{"num_hidden_layers": 15, "hidden_size": 192, "num_attention_heads": 6, "num_key_value_heads": 6, "head_dim": 32, "intermediate_size": 768, "vocab_size": 8192, "hidden_act": "swiglu", "norm": "rmsnorm", "norm_place": "pre", "norm_eps": 1e-05, "positions": "rope", "rope_theta": 10000.0, "rope_fraction": 1.0, "qk_norm": false, "attn_scale": 0.177, "bias": "none", "tie_word_embeddings": false, "parallel_block": false, "init": "uniform", "init_std_qkv": 0.0314, "init_std_o": 0.00574, "init_std_up": 0.0314, "init_std_down": 0.00287, "init_out_by_depth": true, "optimizer": "cautious_adamw", "learning_rate": 0.000587, "beta1": 0.9, "beta2": 0.99, "weight_decay": 0.15, "lr_head": 0.00942, "max_grad_norm": 1.0, "warmup_steps": 221, "schedule": "wsd", "decay_fraction": 0.834, "decay_shape": "linear", "final_lr_fraction": 0.0, "batch_tokens": [16384, 32768, 65536], "max_seq_len": 128, "doc_mask": false, "train_tokens": 474900000, "max_steps": 12994, "dataset": "wikipedia_en"}
MLP neurons of a small language model. Each row is named by its layer, matrix (gate and up: input weights; down: output weights) and neuron, and shows model dimensions 32-159. Each number is 200 + 40 x the weight over its row's rms, rounded and kept within 0 to 999. A neuron's up and down rows have the sign that makes its largest values positive.
After each neuron's rows, "fires in" lists the words (lower case) most often at its 100 highest values on Wikipedia text that the model never trained on. A number after a token or word is its count.

L4.gate178,304,152,209,152,216,168,197,164,161,221,177,167,206,224,142,152,209,223,247,263,190,174,204,205,264,210,206,186,160,171,198,182,226,187,202,189,164,184,219,150,255,172,257,178,179,259,190,175,182,159,223,189,156,170,324,220,260,115,169,250,187,241,176,238,232,229,239,205,159,189,204,197,239,266,241,259,176,182,178,270,242,155,238,207,191,238,187,174,217,239,190,215,130,134,270,268,168,188,218,234,228,189,144,197,184,203,199,169,178,188,260,213,217,193,188,159,213,176,166,156,261,200,126,218,188,210,169,207
L4.up178,230,193,152,199,174,157,190,290,240,172,218,234,188,204,122,272,150,286,202,215,173,195,237,279,221,188,213,196,159,254,238,170,196,160,164,193,201,85,158,264,201,178,213,149,160,195,180,197,222,162,153,260,220,197,186,321,259,162,219,242,215,194,247,141,207,130,202,126,163,173,185,178,213,261,241,211,175,136,244,214,171,212,256,208,219,173,223,174,143,216,219,199,188,213,216,232,237,213,209,206,206,182,157,207,199,193,199,104,201,160,242,205,285,204,192,248,210,215,168,223,139,262,198,176,261,256,122,270
L4.down178,121,227,233,207,167,224,187,138,214,179,177,228,214,185,207,208,203,176,165,149,215,209,164,234,226,175,205,186,209,224,127,201,173,191,199,191,192,241,183,272,182,206,146,176,293,175,223,273,199,237,243,219,189,264,185,201,169,252,185,177,165,185,200,155,243,141,178,164,181,282,130,244,271,200,197,153,216,153,197,210,168,245,231,205,240,209,192,149,120,176,201,235,227,275,140,206,275,234,187,225,199,173,257,203,280,241,195,186,133,159,210,137,246,214,174,225,165,224,235,255,185,256,197,206,255,197,229,210
fires in: "of" 76, "that" 12, "s" 7

L2.gate60,218,244,223,219,213,218,289,210,173,227,208,217,179,216,169,245,181,225,195,189,233,229,188,242,236,202,214,227,305,228,181,218,165,222,201,242,200,249,203,152,164,160,226,182,220,242,163,189,287,219,209,209,120,174,288,176,238,177,206,244,153,250,186,255,221,153,212,165,218,200,187,208,163,99,152,217,160,191,149,211,190,229,190,240,185,182,181,194,253,208,168,168,182,173,295,179,280,120,155,194,210,210,157,268,173,153,208,179,192,211,165,211,218,214,209,168,155,242,118,273,326,243,161,207,151,217,110,181
L2.up60,148,240,183,245,202,151,195,228,201,253,185,151,163,198,212,198,192,181,136,189,186,219,209,250,187,197,223,263,189,188,196,260,140,222,254,214,195,205,202,186,184,227,134,205,231,245,152,240,237,191,191,270,200,165,221,159,171,178,169,223,75,227,179,242,225,181,216,147,91,163,218,223,189,162,166,153,195,163,189,198,155,156,204,300,205,180,160,184,283,192,183,170,101,193,270,171,267,157,158,217,251,116,176,204,194,166,208,171,150,231,226,174,218,228,181,245,149,262,128,271,215,196,161,158,220,194,168,219
L2.down60,62,237,174,217,182,180,227,201,163,222,243,211,199,192,231,201,180,166,218,172,159,238,248,231,182,203,218,260,202,155,193,297,199,177,195,207,156,188,235,123,241,213,136,309,233,179,171,184,237,279,259,245,233,223,169,178,192,239,199,251,176,145,165,271,185,199,174,166,158,214,299,201,200,159,202,159,170,235,192,207,219,217,213,249,236,195,222,208,232,164,189,152,187,216,271,201,235,158,97,214,181,179,157,168,269,180,179,227,215,249,203,171,205,220,133,253,152,226,174,198,198,238,145,254,174,172,198,201
fires in: "record" 19, "song" 14, "album" 9, "film" 7, "lyrics" 4, "article" 4

L8.gate736,197,296,166,201,170,220,212,196,176,244,266,234,227,184,238,200,174,225,144,173,92,203,201,198,218,196,241,237,122,287,152,143,229,236,213,195,206,244,264,179,156,149,184,228,185,220,215,231,197,254,206,263,254,246,176,268,217,205,232,148,138,208,212,205,225,227,166,190,220,138,173,112,251,185,226,128,273,208,269,163,195,217,189,239,266,185,254,208,179,165,160,212,232,149,169,209,272,226,247,177,118,155,279,259,226,237,244,159,170,160,205,214,188,244,130,248,243,172,201,236,188,218,213,212,147,222,209,237
L8.up736,183,253,218,211,271,209,188,212,278,272,155,232,194,227,244,166,169,204,193,214,167,232,143,234,134,181,285,200,155,236,198,254,241,205,191,219,200,167,242,269,193,172,185,223,194,168,223,186,208,223,193,173,150,164,194,169,210,216,269,238,223,159,264,166,275,166,176,241,243,190,188,151,191,188,234,233,246,197,191,154,225,153,252,180,159,167,120,213,166,234,217,186,140,277,249,235,192,115,264,191,213,114,154,151,227,160,186,228,221,183,200,195,134,204,216,213,203,204,212,208,262,150,176,231,186,193,200,212
L8.down736,212,218,131,248,129,177,222,195,106,111,237,193,247,201,182,230,225,136,225,228,207,134,282,166,182,187,174,190,225,183,196,194,225,253,257,212,195,203,208,159,202,251,197,206,257,213,211,191,219,288,214,240,208,220,191,174,224,232,201,147,257,268,157,220,106,184,214,158,197,158,193,235,247,184,206,198,215,221,257,207,170,191,210,228,232,169,267,210,169,286,185,171,256,103,206,222,195,197,187,170,170,222,206,206,222,315,204,129,188,240,227,197,216,191,139,228,205,206,161,233,171,299,220,226,206,183,235,172
fires in: "that" 31, "which" 19, "then" 5

L2.gate763,197,185,166,201,212,169,272,116,189,221,181,251,174,258,196,194,195,179,198,202,219,196,220,161,281,215,227,233,133,211,204,152,225,223,216,239,169,158,200,253,217,185,155,224,137,181,211,188,216,205,200,123,147,179,202,175,276,178,135,183,189,262,173,207,197,176,242,212,179,104,221,173,275,205,110,238,230,151,239,205,207,190,244,153,215,231,174,225,219,196,261,181,224,284,229,152,198,158,198,181,266,221,180,165,193,203,157,239,200,214,172,144,78,101,191,192,213,245,145,153,221,165,157,249,183,289,242,191
L2.up763,228,256,195,185,203,185,208,189,171,170,186,235,215,211,172,185,195,186,191,195,186,207,265,242,181,257,183,247,199,153,180,181,195,165,156,215,188,170,176,225,296,251,190,218,166,174,189,168,207,190,162,215,140,206,196,215,239,230,104,119,152,209,199,252,186,125,251,228,217,224,160,161,188,214,186,204,243,214,155,257,251,213,131,239,152,229,248,172,236,174,227,88,208,193,157,211,167,234,150,133,158,240,201,160,221,230,165,156,238,216,222,167,149,164,208,193,213,191,187,218,199,159,146,192,244,274,152,235
L2.down763,187,248,154,189,244,173,193,231,177,166,238,294,213,220,170,169,159,152,181,154,177,203,260,257,190,246,196,215,192,163,210,306,171,175,133,266,255,195,186,201,279,222,185,238,180,224,117,181,195,189,178,202,158,198,156,201,221,176,190,165,171,161,238,254,150,139,239,179,209,232,174,144,183,221,206,151,211,205,204,194,226,167,106,231,176,198,283,188,238,148,170,164,159,194,119,226,169,278,192,165,102,222,208,185,281,233,132,186,224,226,249,124,179,188,186,206,205,212,186,299,172,190,150,210,268,197,156,255
fires in: "name" 31, "type" 14, "genus" 9, "notes" 8, "surname" 5

L11.gate720,205,287,202,274,159,211,132,260,253,253,172,224,168,250,201,214,248,238,194,190,187,251,197,309,176,322,142,172,202,178,241,178,226,258,136,214,157,173,163,239,238,206,231,132,207,201,190,148,249,183,166,217,204,169,265,172,154,146,244,241,221,234,201,160,242,257,242,178,234,177,191,175,213,173,140,246,170,206,190,184,160,233,266,181,237,216,158,223,272,220,193,223,110,164,230,294,182,170,139,175,168,231,227,179,265,259,226,209,176,183,199,200,204,286,230,239,209,205,272,205,203,151,286,155,170,202,221,219
L11.up720,197,160,119,220,258,184,228,185,182,179,189,193,204,175,200,221,214,214,229,192,249,170,155,284,198,278,182,195,217,206,228,165,172,236,178,154,199,173,243,180,175,187,199,158,192,253,201,189,199,239,154,246,163,252,282,237,144,242,177,218,265,238,180,139,234,271,264,179,295,157,264,68,192,274,148,198,167,186,169,255,199,146,259,185,231,227,207,194,253,158,234,250,212,216,185,148,210,172,213,186,230,182,150,279,174,203,166,267,169,232,156,221,130,186,235,206,187,152,236,190,159,244,257,191,183,184,131,218
L11.down720,86,222,211,275,210,190,209,165,179,184,232,159,167,288,166,197,219,198,213,186,192,150,216,173,226,189,161,200,161,179,227,149,236,193,170,131,154,223,203,202,215,229,183,82,181,195,248,214,120,202,194,164,207,211,177,168,176,106,214,172,243,206,194,250,197,155,193,149,147,228,224,241,172,185,180,219,274,182,222,225,154,258,209,112,190,204,194,104,181,221,181,209,236,207,280,297,218,194,223,197,215,158,239,156,193,207,198,150,207,191,247,200,200,202,151,203,189,149,228,209,223,200,190,125,191,159,188,129
fires in: "in" 59, "during" 4, "between" 4

L4.gate730,218,229,201,220,223,205,103,165,186,236,187,200,165,189,239,201,194,151,269,265,264,224,188,201,231,221,124,245,211,248,295,230,184,183,207,216,135,194,202,234,223,178,218,195,188,217,205,205,197,194,191,52,187,228,166,225,232,223,227,178,210,185,170,168,237,200,231,157,152,134,212,274,238,180,225,251,229,232,126,169,127,180,235,183,124,147,195,192,154,269,215,156,126,169,209,237,226,169,185,155,231,151,82,223,176,170,134,193,220,188,215,222,267,203,118,163,155,199,282,213,282,216,159,257,164,201,167,150
L4.up730,236,136,168,169,196,255,196,156,218,172,256,266,282,150,184,203,180,209,193,197,202,204,194,272,238,144,147,219,185,223,204,169,159,284,188,205,174,229,253,171,194,219,228,173,166,276,247,217,170,125,207,241,182,196,182,228,226,243,224,229,160,154,209,171,209,251,195,115,189,131,228,126,163,171,230,211,118,248,229,180,223,168,280,185,281,191,172,148,201,257,164,275,197,194,233,188,230,258,248,171,229,223,222,185,94,158,240,179,133,164,245,247,180,204,161,227,212,199,196,192,206,234,204,245,229,210,178,179
L4.down730,221,203,195,185,250,223,183,109,236,143,149,207,196,203,270,200,192,172,212,184,173,157,158,182,270,221,147,295,193,234,267,170,164,229,165,279,180,176,290,216,205,151,166,151,184,265,185,191,169,199,209,168,267,194,222,260,245,184,175,219,172,252,322,236,260,207,199,116,158,195,232,151,128,157,206,191,233,242,191,175,144,166,233,215,143,151,207,192,153,267,211,197,91,179,198,208,225,215,213,205,223,201,146,192,131,198,151,199,150,186,177,130,188,147,141,236,221,229,219,179,205,234,133,245,254,269,200,215
fires in: "of" 53

L6.gate420,145,190,179,122,170,198,203,201,229,213,185,230,255,197,183,200,183,224,189,202,239,250,234,170,167,183,193,155,177,228,193,173,221,188,279,234,223,201,213,158,132,212,184,285,222,268,232,215,224,218,200,161,189,190,273,219,228,268,193,234,201,161,184,150,266,199,259,185,180,180,124,169,198,210,304,218,185,223,252,211,169,138,169,237,229,221,223,171,204,235,180,179,217,169,173,115,265,102,231,134,237,204,185,183,125,252,189,210,161,183,218,198,188,146,236,187,149,124,171,188,208,238,118,165,190,217,243,160
L6.up420,153,192,173,140,110,224,150,221,192,194,204,217,224,231,140,199,174,163,229,192,215,214,201,159,193,251,226,194,198,210,177,248,195,220,182,206,249,230,220,198,199,212,212,227,252,173,258,278,192,168,211,238,157,196,242,206,248,229,227,193,223,250,271,150,262,155,224,188,203,217,133,194,202,195,272,168,200,245,311,217,288,182,146,173,180,203,190,167,221,219,171,209,209,142,192,188,156,163,189,146,179,220,198,184,242,207,151,187,189,175,162,193,195,196,161,135,169,112,211,166,197,194,175,67,225,223,230,150
L6.down420,158,252,205,230,172,221,200,213,122,139,180,135,146,224,242,236,255,208,237,173,122,139,205,203,245,172,226,223,226,249,212,197,176,208,119,181,130,225,171,268,212,177,223,225,184,71,157,162,182,130,253,224,222,202,127,161,154,187,209,232,181,225,191,197,161,207,118,243,224,227,265,244,195,178,96,143,222,194,171,245,263,263,198,195,185,156,171,220,192,202,203,216,164,247,182,242,162,212,113,172,196,231,209,169,178,199,163,199,191,220,243,185,221,194,173,173,260,217,176,209,201,186,188,136,250,189,214,202
fires in: "small" 17, "or" 17, "large" 9, "american" 5, "strong" 4

L2.gate462,182,211,91,257,187,229,194,206,138,192,293,188,218,195,251,225,165,213,164,215,194,159,183,195,221,103,249,234,138,189,150,214,221,178,225,228,123,238,232,170,211,201,103,215,194,212,184,225,265,267,163,166,142,137,231,209,275,249,200,155,129,187,223,300,218,215,172,210,202,207,254,143,202,134,208,222,216,201,235,101,212,135,178,195,202,111,219,237,191,222,233,156,194,163,156,193,161,140,172,167,158,234,176,235,247,185,237,154,123,142,189,181,170,158,172,207,238,211,202,246,268,212,141,222,245,208,195,138
L2.up462,138,209,135,193,160,234,160,229,161,230,269,213,215,218,208,234,124,223,210,188,217,170,215,249,263,136,232,197,203,267,200,190,225,224,265,290,97,190,224,219,238,243,196,189,242,233,236,198,278,277,144,209,205,212,200,169,215,241,177,249,173,182,179,236,250,253,241,290,237,217,223,112,218,168,192,199,179,221,260,111,231,185,169,203,123,176,194,235,208,184,175,186,200,179,230,225,198,145,164,172,254,235,191,194,194,153,243,156,191,173,198,177,177,206,195,145,201,200,219,175,246,172,191,241,218,146,198,156
L2.down462,130,196,178,245,149,183,228,152,216,230,260,156,203,231,222,251,199,140,175,174,227,186,164,208,204,211,218,282,166,185,251,211,222,165,282,171,151,195,223,173,123,178,170,328,262,278,216,162,185,167,191,159,205,139,155,182,282,242,218,174,178,235,140,219,145,170,251,268,102,162,189,234,145,127,230,65,210,190,173,170,223,198,222,183,191,236,217,218,211,302,210,158,237,164,165,177,169,153,149,199,242,188,175,241,302,225,189,173,184,173,206,244,176,180,203,181,205,206,180,158,253,248,109,214,221,205,216,144
fires in: "film" 24, "band" 10, "album" 9, "buildings" 7, "song" 7, "ship" 6

L2.gate228,219,115,130,215,188,226,243,150,165,263,239,159,184,212,145,231,240,223,207,237,166,185,163,239,156,198,177,138,181,256,206,172,218,145,192,125,105,245,171,208,171,272,172,243,258,233,225,168,234,188,206,224,178,207,225,214,286,217,143,215,232,153,239,139,235,202,184,219,279,150,249,211,252,210,250,149,267,187,195,187,279,275,176,211,154,195,254,239,186,178,207,198,296,180,223,150,73,297,194,185,190,159,228,212,233,192,142,216,235,185,202,167,169,199,169,156,160,186,224,228,189,186,147,208,183,265,171,210
L2.up228,153,178,226,198,176,250,208,202,135,208,275,300,190,163,167,182,270,240,193,207,201,249,203,158,189,179,240,142,216,226,177,181,132,205,226,199,227,287,240,157,132,206,239,233,273,258,123,173,142,188,213,235,214,238,239,158,180,212,237,124,193,186,203,216,228,127,210,199,190,206,220,240,227,225,153,169,167,189,174,107,135,212,221,166,180,153,175,164,241,181,234,176,232,215,223,209,172,226,240,153,183,178,169,251,198,172,178,223,183,229,173,143,235,181,243,171,261,233,212,189,136,155,204,224,228,172,178,199
L2.down228,196,251,171,156,143,252,223,201,223,204,181,210,170,190,198,170,284,222,212,195,215,135,270,189,251,184,253,158,186,90,177,220,247,236,213,256,166,257,187,157,207,184,228,237,204,247,279,183,226,188,217,211,212,162,176,243,192,205,126,171,183,201,220,211,160,247,222,268,233,217,140,176,180,202,224,199,246,176,180,177,222,277,218,256,176,119,155,244,231,232,233,153,181,178,179,208,170,221,174,203,260,220,208,225,260,154,173,248,225,166,240,186,151,173,235,210,149,194,242,203,130,217,92,137,273,110,276,235
fires in: "music" 23, "party" 19, "country" 8, "liberal" 6, "athletics" 4

L4.gate744,293,159,239,199,171,172,169,162,149,264,158,175,183,231,211,161,203,231,148,178,256,235,145,101,223,137,219,247,221,218,215,112,214,197,151,160,205,182,225,200,221,188,196,159,195,204,175,184,141,255,198,260,204,259,171,206,215,238,233,245,208,198,186,188,206,204,199,208,265,191,183,113,197,240,199,255,168,239,343,243,309,172,258,236,185,207,159,240,137,228,233,167,156,148,271,216,202,196,151,198,201,229,216,194,155,248,164,195,202,192,251,181,148,202,211,132,231,246,214,136,194,266,212,264,181,266,195,213
L4.up744,223,219,175,190,235,136,192,257,127,200,216,208,187,177,233,104,201,287,204,186,226,233,122,200,138,211,272,203,197,191,278,198,201,124,237,163,223,170,248,216,188,252,189,157,177,204,165,207,170,229,187,158,218,222,152,288,223,241,206,261,182,246,254,204,228,221,217,176,215,240,233,125,205,231,204,196,232,307,213,209,263,151,203,196,167,213,261,270,142,188,225,195,191,163,188,242,179,253,221,218,224,178,232,217,227,232,170,226,231,168,188,233,217,246,140,159,213,241,224,143,246,297,160,203,235,125,213,223
L4.down744,45,212,146,197,211,214,251,116,191,182,252,212,164,205,207,264,232,148,252,140,213,159,219,281,179,198,199,156,246,214,159,190,173,181,204,242,218,247,216,250,208,195,175,251,230,163,181,168,194,178,202,211,218,193,217,231,278,215,141,160,129,119,215,179,194,162,231,277,163,173,225,207,234,121,188,115,147,182,143,199,194,202,138,166,196,245,269,200,163,179,174,165,198,230,144,206,185,222,190,171,219,192,257,169,245,220,192,175,217,187,189,183,261,206,199,245,139,207,230,285,215,232,176,56,174,156,172,222
fires in: "of" 59

L2.gate23,195,211,206,221,162,151,214,159,221,214,157,188,173,216,205,231,141,202,247,170,177,260,218,187,188,224,209,225,244,227,186,127,247,187,243,194,144,200,245,238,227,231,248,222,216,170,224,158,225,248,275,227,245,180,186,239,201,241,186,268,114,195,273,187,192,127,170,211,175,179,279,175,160,207,143,210,177,158,193,173,222,242,206,226,166,229,253,279,217,277,169,129,155,237,223,194,267,202,165,172,265,164,205,190,208,164,195,252,200,216,219,198,185,167,208,163,199,191,187,263,269,178,194,241,205,168,178,163
L2.up23,287,202,190,269,200,186,234,171,144,185,223,216,151,242,204,205,235,241,186,228,199,201,183,148,244,235,244,287,240,203,194,212,293,197,143,175,136,156,248,218,229,210,124,188,267,190,247,194,186,235,208,233,174,179,278,142,247,221,176,142,217,218,160,210,169,168,216,181,171,181,177,192,130,142,251,221,240,210,182,153,257,207,201,211,213,206,161,225,208,222,245,244,226,174,240,228,193,104,151,252,162,211,190,257,188,276,240,143,117,205,278,248,262,137,178,197,246,246,201,167,245,240,168,201,201,183,222,151
L2.down23,254,189,173,195,100,244,212,136,179,168,207,205,223,226,221,189,171,136,203,214,134,213,209,149,207,234,200,275,234,140,196,243,292,205,215,204,180,181,265,169,220,208,197,249,276,171,241,159,203,212,231,230,174,165,195,205,158,229,178,201,102,207,184,202,155,147,159,198,133,147,219,202,112,186,233,149,231,216,178,224,232,218,219,230,223,214,217,340,241,241,213,145,241,219,183,178,236,132,180,151,298,167,220,226,245,252,225,258,141,227,181,201,234,167,171,174,214,245,202,195,261,217,203,192,197,166,173,146
fires in: "film" 28, "album" 18, "book" 11, "movie" 7, "novel" 4, "firm" 4

L11.gate369,250,186,184,166,231,188,223,179,198,279,262,202,152,175,225,150,247,199,176,202,248,129,172,185,261,170,225,212,152,186,225,170,232,207,261,198,160,292,196,222,125,165,257,275,257,239,204,144,218,157,149,146,173,180,246,194,206,172,226,232,213,180,237,239,231,177,183,182,173,146,173,220,225,209,200,215,210,203,209,210,247,196,232,206,270,155,253,211,133,199,224,191,175,312,174,226,170,195,175,206,198,173,191,231,179,191,161,188,199,139,203,179,173,236,194,198,237,184,253,215,229,184,206,169,164,167,138,178
L11.up369,213,264,216,222,237,200,234,154,183,224,253,249,176,202,236,128,174,248,208,247,229,182,127,139,237,199,256,161,229,280,286,210,235,171,214,223,188,165,176,184,208,174,238,290,260,258,193,174,232,221,199,168,198,162,231,183,226,170,232,212,240,211,175,223,166,155,168,208,220,181,187,242,248,132,183,175,196,217,139,161,153,134,226,226,243,212,305,198,204,208,184,167,205,260,176,156,177,208,298,171,274,133,188,172,231,111,215,225,163,107,236,209,165,237,202,232,205,208,198,230,205,263,175,199,190,178,226,102
L11.down369,315,173,232,223,144,237,225,185,215,188,175,244,223,246,203,221,182,161,249,198,216,135,204,210,206,178,220,239,235,193,202,198,198,225,248,168,144,137,167,164,224,220,192,207,191,199,132,241,132,140,238,159,226,173,206,189,236,184,158,197,280,192,160,190,145,234,299,139,219,189,143,204,162,189,234,234,127,177,212,135,243,197,143,216,164,225,216,217,285,229,284,279,189,174,153,238,222,181,185,219,174,206,161,245,216,216,231,166,225,176,276,142,162,183,132,173,209,176,210,163,221,241,199,240,161,177,226,235
fires in: "they" 20, "that" 12, "which" 8, "who" 7, "must" 4, "will" 4

L4.gate468,209,164,219,248,249,231,173,145,127,246,199,261,143,215,208,159,293,179,273,285,251,225,184,239,232,203,211,184,144,237,233,206,256,152,268,161,144,196,239,215,183,184,240,250,206,219,286,178,108,162,249,169,205,242,206,214,251,255,215,139,143,181,155,202,220,178,166,161,227,169,192,181,227,140,134,209,222,218,221,185,165,298,180,119,171,192,203,201,173,143,233,207,114,180,211,245,165,248,265,185,163,200,160,220,222,142,154,204,253,209,267,230,224,152,192,163,252,146,147,197,250,193,202,166,141,251,145,162
L4.up468,196,164,205,222,238,205,257,185,179,231,143,209,210,211,159,246,255,198,177,240,194,193,198,168,274,178,243,135,207,305,244,206,207,163,155,219,168,225,159,231,169,285,189,169,238,175,172,284,143,220,259,263,180,293,191,182,250,215,182,154,178,160,200,220,206,176,157,224,199,231,284,305,156,209,163,186,273,182,157,266,151,311,209,188,164,185,315,153,191,193,235,163,219,238,199,161,157,307,188,176,152,210,232,175,201,159,187,250,251,256,235,238,261,181,247,261,211,234,256,220,251,222,285,219,207,201,196,214
L4.down468,203,200,211,157,269,218,250,212,129,203,212,177,129,123,225,204,177,178,219,241,217,199,146,107,208,163,192,163,183,131,218,285,209,276,195,276,208,174,161,91,232,228,194,136,177,135,236,210,150,269,215,253,190,200,239,211,205,241,206,181,200,164,216,191,179,247,162,242,199,213,226,274,242,210,175,181,242,194,295,161,206,238,157,210,165,162,219,184,235,223,177,201,232,156,193,125,135,245,210,211,237,118,179,228,232,149,238,241,233,134,272,221,183,184,203,221,158,248,258,176,175,215,177,143,163,234,191,161
fires in: "of" 31, "genus" 9, "athletics" 6, "country" 6, "family" 5

L5.gate132,196,314,182,197,242,220,127,260,197,280,191,147,213,221,162,205,230,258,248,154,131,231,215,249,201,189,217,209,285,216,187,150,223,238,251,171,159,114,198,208,185,147,242,222,234,262,230,179,198,180,230,176,217,143,203,231,174,148,219,216,193,187,200,274,272,208,222,153,242,206,229,181,206,139,237,165,233,237,202,111,255,253,221,171,185,282,201,262,239,135,202,189,180,198,185,229,164,201,211,230,213,278,167,161,189,207,199,246,179,268,226,191,241,241,198,129,201,212,232,212,207,200,168,206,187,147,215,196
L5.up132,239,184,281,256,239,154,252,217,163,200,237,179,135,159,220,244,141,229,179,199,249,277,182,194,126,195,178,190,186,275,287,205,177,197,200,254,147,186,196,213,198,245,124,158,160,282,157,167,194,134,214,211,194,211,175,230,200,277,277,197,215,253,168,182,248,254,201,238,141,188,217,157,138,212,178,258,172,193,194,198,169,212,204,171,235,262,159,270,215,149,194,194,246,196,171,192,197,208,258,167,289,176,199,182,244,186,170,192,208,187,179,159,216,240,144,153,244,141,184,215,151,230,184,169,189,256,224,216
L5.down132,278,313,163,223,320,136,174,164,190,191,180,180,153,263,186,211,255,202,225,212,160,236,229,206,177,173,211,143,229,243,231,177,214,195,188,178,182,287,213,253,182,226,127,155,181,213,213,200,197,219,159,220,187,251,225,179,155,241,217,200,149,204,182,226,166,183,273,221,182,197,238,148,196,147,261,217,182,177,100,154,220,235,166,165,209,191,159,184,187,166,134,204,206,157,159,273,215,226,239,210,264,208,182,240,271,149,98,315,138,158,187,231,198,220,176,184,178,192,284,258,234,253,218,243,200,192,213,219
fires in: "in" 73, "originally" 4

L5.gate213,330,231,170,253,279,181,208,133,251,225,240,167,206,229,211,175,291,155,252,222,222,159,181,236,203,222,204,214,263,283,264,184,232,207,242,204,223,193,209,223,279,209,165,175,204,223,226,158,207,197,174,166,246,107,190,250,196,251,149,222,189,196,158,178,252,273,260,157,222,170,169,149,263,242,217,207,167,164,241,172,223,220,165,214,210,247,187,191,157,216,217,161,185,119,222,142,170,193,198,201,200,222,179,201,194,162,252,211,106,131,176,212,213,158,279,174,196,234,183,226,226,166,187,189,220,186,229,140
L5.up213,237,206,156,204,243,219,173,240,250,296,193,184,187,196,201,276,275,201,220,185,188,123,187,237,197,250,218,168,164,161,214,150,135,240,206,208,200,245,206,305,202,242,179,188,208,154,187,213,202,172,157,165,249,166,187,116,267,215,209,206,177,175,267,214,245,236,172,235,217,211,253,142,151,109,191,179,161,198,275,241,164,175,227,153,192,142,225,146,214,157,252,123,225,198,194,169,230,230,145,215,203,268,201,201,251,216,184,258,129,156,165,184,194,245,245,122,189,258,270,238,184,168,198,192,219,210,171,201
L5.down213,93,247,176,218,122,250,262,253,200,197,128,217,189,209,215,204,144,181,212,236,199,143,189,206,127,263,218,245,137,186,106,210,185,186,205,263,192,173,281,186,151,212,251,182,177,172,169,188,215,239,229,183,255,220,183,112,238,166,211,145,222,271,256,187,211,205,164,171,225,248,200,198,157,124,199,221,205,249,229,174,221,201,186,157,173,245,207,187,222,207,241,209,208,201,215,264,182,235,167,160,210,249,196,244,241,190,177,203,259,203,268,197,254,254,128,190,211,161,285,194,276,203,240,185,94,229,226,160
fires in: "at" 21, "has" 18, "in" 8, "world" 8, "division" 7, "grade" 6

L5.gate587,219,230,144,214,232,212,209,188,174,272,223,232,200,217,210,210,179,237,212,110,199,159,165,184,229,177,307,217,206,202,161,247,133,156,140,256,234,152,178,202,226,114,241,219,221,207,192,215,182,308,217,202,240,167,254,128,214,96,213,185,159,173,188,164,178,275,185,193,139,228,256,166,240,191,213,180,147,279,207,257,211,241,240,191,187,145,173,214,211,173,258,165,192,168,207,234,198,264,266,110,184,233,158,251,244,180,217,157,181,138,201,227,264,234,196,172,235,223,161,234,164,162,211,224,190,149,187,223
L5.up587,197,214,169,208,223,227,175,193,202,198,289,239,149,237,200,149,220,238,189,222,170,235,139,195,172,165,181,157,220,237,199,156,161,147,215,261,212,186,151,242,216,139,139,182,269,134,184,183,184,112,143,282,165,191,188,202,267,214,228,190,241,183,188,317,185,184,154,187,181,174,148,207,171,196,101,174,126,164,131,107,184,180,154,185,205,135,213,81,201,206,153,159,217,198,219,235,228,197,232,191,174,202,263,187,183,277,129,134,214,212,216,158,167,243,178,192,184,179,155,214,154,274,213,216,202,172,169,174
L5.down587,245,203,251,210,138,149,209,174,211,126,172,138,210,136,178,199,234,139,195,200,182,191,179,164,199,249,233,207,200,194,283,140,186,239,225,123,174,224,162,169,131,168,189,198,220,260,194,186,220,128,167,211,158,244,218,196,135,213,196,197,169,204,155,204,221,180,195,199,198,204,148,192,212,167,175,217,231,190,165,212,180,188,207,222,197,230,254,210,171,272,263,210,184,169,203,165,210,148,141,199,160,210,199,149,109,249,183,163,222,260,188,204,109,221,195,184,155,236,135,140,224,230,213,240,229,219,184,236
fires in: "that" 46, "debut" 9, "described" 8, "left" 4

L11.gate449,162,159,175,178,248,197,222,171,159,209,114,236,186,203,233,284,254,244,209,234,187,271,263,235,141,139,196,214,301,235,180,251,189,224,192,147,207,260,251,185,250,222,184,192,170,177,162,242,233,267,156,184,205,183,213,121,170,181,245,216,202,250,226,283,208,155,193,214,198,216,266,205,231,197,204,178,301,194,237,140,194,188,247,160,206,175,142,124,226,243,213,200,247,155,202,168,209,172,116,245,164,188,197,154,186,117,181,163,184,264,168,251,218,213,209,186,197,175,222,149,234,198,263,205,146,136,221,241
L11.up449,117,109,200,229,242,212,224,161,74,227,170,214,215,159,247,218,198,203,312,246,233,191,242,204,137,178,149,119,209,130,170,208,299,170,212,202,205,198,157,222,169,133,174,218,255,193,180,172,200,204,174,187,199,185,193,203,144,196,226,200,259,223,168,182,179,249,208,228,191,218,198,211,215,189,211,149,197,96,219,228,205,182,225,198,258,163,174,150,204,207,195,153,266,242,231,142,191,182,211,185,155,223,210,244,176,185,172,197,184,286,212,190,180,256,211,242,182,162,211,167,143,279,238,207,171,178,188,160
L11.down449,91,224,203,228,211,152,205,163,151,119,177,211,180,209,117,236,200,204,201,198,276,167,196,250,188,132,285,205,145,192,268,228,143,210,158,199,167,292,137,216,209,235,243,193,190,148,190,270,261,184,185,166,170,247,109,222,260,227,249,257,150,215,151,176,219,170,225,181,196,190,191,173,180,331,162,195,162,220,153,163,121,162,226,222,133,178,144,205,253,199,229,175,165,144,245,226,222,196,204,195,214,241,215,201,238,225,155,164,187,205,156,212,236,245,192,175,198,203,193,178,186,153,188,136,197,157,235,153
fires in: "by" 16, "to" 10, "in" 10, "against" 9, "rou" 7, "with" 4